{
  "num_hidden_layers": 15,
  "hidden_size": 192,
  "num_attention_heads": 3,
  "num_key_value_heads": 3,
  "head_dim": 64,
  "intermediate_size": 512,
  "vocab_size": 8192,
  "hidden_act": "swiglu",
  "norm": "rmsnorm",
  "norm_place": "pre",
  "norm_eps": 1e-05,
  "positions": "rope",
  "rope_theta": 500000.0,
  "rope_fraction": 1.0,
  "qk_norm": true,
  "attn_scale": 0.125,
  "bias": "none",
  "tie_word_embeddings": false,
  "parallel_block": false,
  "init": "normal",
  "init_std_qkv": 0.039,
  "init_std_o": 0.0,
  "init_std_up": 0.039,
  "init_std_down": 0.0,
  "optimizer": "adamw",
  "learning_rate": 0.00396,
  "lr_mult_qkv": 0.4,
  "beta1": 0.9,
  "beta2": 0.99,
  "lr_head": 0.0185,
  "max_grad_norm": 1.0,
  "warmup_steps": 304,
  "schedule": "wsd",
  "decay_fraction": 0.685,
  "decay_shape": "linear",
  "final_lr_fraction": 0.0,
  "batch_tokens": 131072,
  "max_seq_len": 1024,
  "doc_mask": true,
  "train_tokens": 618400000,
  "max_steps": 4719,
  "dataset": "wikipedia_en"
}
MLP neurons of a small language model. Each row is named by its layer, matrix (gate and up: input weights; down: output weights) and neuron, and shows model dimensions 64-159. Each number is 128 + 32 x the weight over its row's rms, rounded and kept within 0 to 255. Numbers have three digits each. A neuron's up and down rows have the sign that makes its largest values positive.
After each neuron's rows is what it responds to, as a language model described it from the Wikipedia text at the highest values.

L12.gate190:107161106154092105116117128187144136117103164144145094104152141114156161119119141152145109068138109063112139187097145103163190136122156135147117160114143169137107112113104156125148106078159098132073197083134046131106098176100105196107105113149121125146147105143158075112105171119123114089
L12.up190:052141059124114171144074114081135155094136186183117113144118134143085146171162111148139117095131097115140153179141114125138090055153125165179110168141162175149116135134149178153100121114171165102129144108186131106141106148094118157146146177155102088137115152087165068138178158138118104134
L12.down190:107143057132114038178041154049089163129149157168127178161110128151090075137111131125122140130092097142092124124168114105132078123120110140134113145156135156168110146140134153179117128149130105129135075122147096093091120163110188140127111120165138130124105050026091192144186092200150102123
Predicate after copula

L12.gate298:095144135108119142094090084131140105131110168124185131120104132103109169162132097040062109133117156174148138101159119126138188154096172176108168104156163145092140068141086138158117114144137110120124167113182116082138173121103097148080179113102165090068158165165111092103149146121067194103
L12.up298:149161120147203160142128164132166139082170173143138082173188159113140122087118162155094070154104171118112105112080112126164099085141149126094121105117121161120162126175085110119100238142162180110119061122102122135061158113105116097117122065203162114115086067093096166116167103146162138125
L12.down298:125087211157118162116091113215152147119095208128160170126104130135122170132087103150097154105110074121116119121123126072139104167086143089163119109147154112105176134070117091129134049120138114104145197138147208135119071111122161106126183202156155110129117191163071086157154125151108152144
Table header row start

L7.gate248:117133117168109151114190124089115122096154114078092090105105161036150140128114117146171126114105135120159127147132129154125150170077113110115137153096129093169107208139167087111156119142101121156022128128119164119138141125196060118085069126146089109150192134151101156170132168111131104109
L7.up248:157178117160150127085121186132126151084130085124129097132161118168181094138145118148101108128150143132143111092112095185199163085127131159089168164168131138164138110140131093172148164144143147151133090100134133154139084166136122155113110135155139048117109094136132172132132180134129127184
L7.down248:090198125088147077125119110126106182124110124049115101162178138168140110120155143134129153098101107142105149065135074138153136071119151183098099145117136120149155118078130118151100162136158117181170189123088156122077119139156166165110140109140150118128087097111111151091117143183102113131
Plural noun endings

L5.gate59:071139180183158141126107100102166133129118092060154052113044133117155118108179179137141142096122117082126131124107086083106146121148104118101121138113130092150098126098135091116129113081111134164116136116110148067141147102121065098051110130114124075087130184161091118167114181063102141129
L5.up59:136195128146082132148139192114117106124107083112095159142125153154176104173177110138144139089166095103152097083147112113151155132138166155113175189129112096138113179119121169133140142136066077140111156109160174075165100138168041069141109172173092070117105143160066194125125143174095160097
L5.down59:135160148077132099109099137147100139116035144084113141116134135128218188131115127119127122132157153140148146132171125209134159156145111154123140197123056092156126098156127147122151143112124122172130075104120161149161120126180053135159099125128163094122072057098131172113165147135144073155
Plural noun endings

L7.gate52:102134139171179087132134118150152173064166108090172119078093141128165126141138165141151148138155129146140164160070078131137097134101167175160125102105175144116115108099059099093085192161126160170133090100205135146158114142159113128081135105128110089139112099152097116156141109097134109078
L7.up52:102125141174144143117085092145091098122074150125159142108105095147100098167174051131085110133087097136215131126169093096120118065110131150048130101157107084100187099119111080125079155182142159148115122130157124155128056124130105125087105109159176154099123136115160137148111128143107104148
L7.down52:144166104130149129183149077164104150143104172148135123083115101162124096148206112113088136111093119173157107148187158099124125092123155151098179135125141101065160165110165142149131111092142173130144170124139118138107150086153111183077116135146174065107110119151167147154149150138098132172
Table header separators

L12.gate314:138087121170166086117117115159119135168117131118145116135096186145182166110084122097107064118167143113072145118125091126112150185127081129139185159133120138129081090126110136153104124072123179150102144106112128121103103102090087125108114170159196088132144099121097117223118108120139158130
L12.up314:117215115117118100072081137110119154111136107094118070129181090140092125122118131106168094133093106110146147076120132116152042090140177123087109186086103162149130104092132147164125126174181116084079086111106165169111069147126055191136087107149113109125068110146108156148135138158121102138
L12.down314:101109105159121102086111090137152126089128103081110067114165152115151114089124099110127167150110184158098187152183076119121108171147168099156136168171155120115225120114126104116156146108113095121142213057120165139124129170189132111062165065172172101139151099146109139129126154123145096176
Plural nouns; number pieces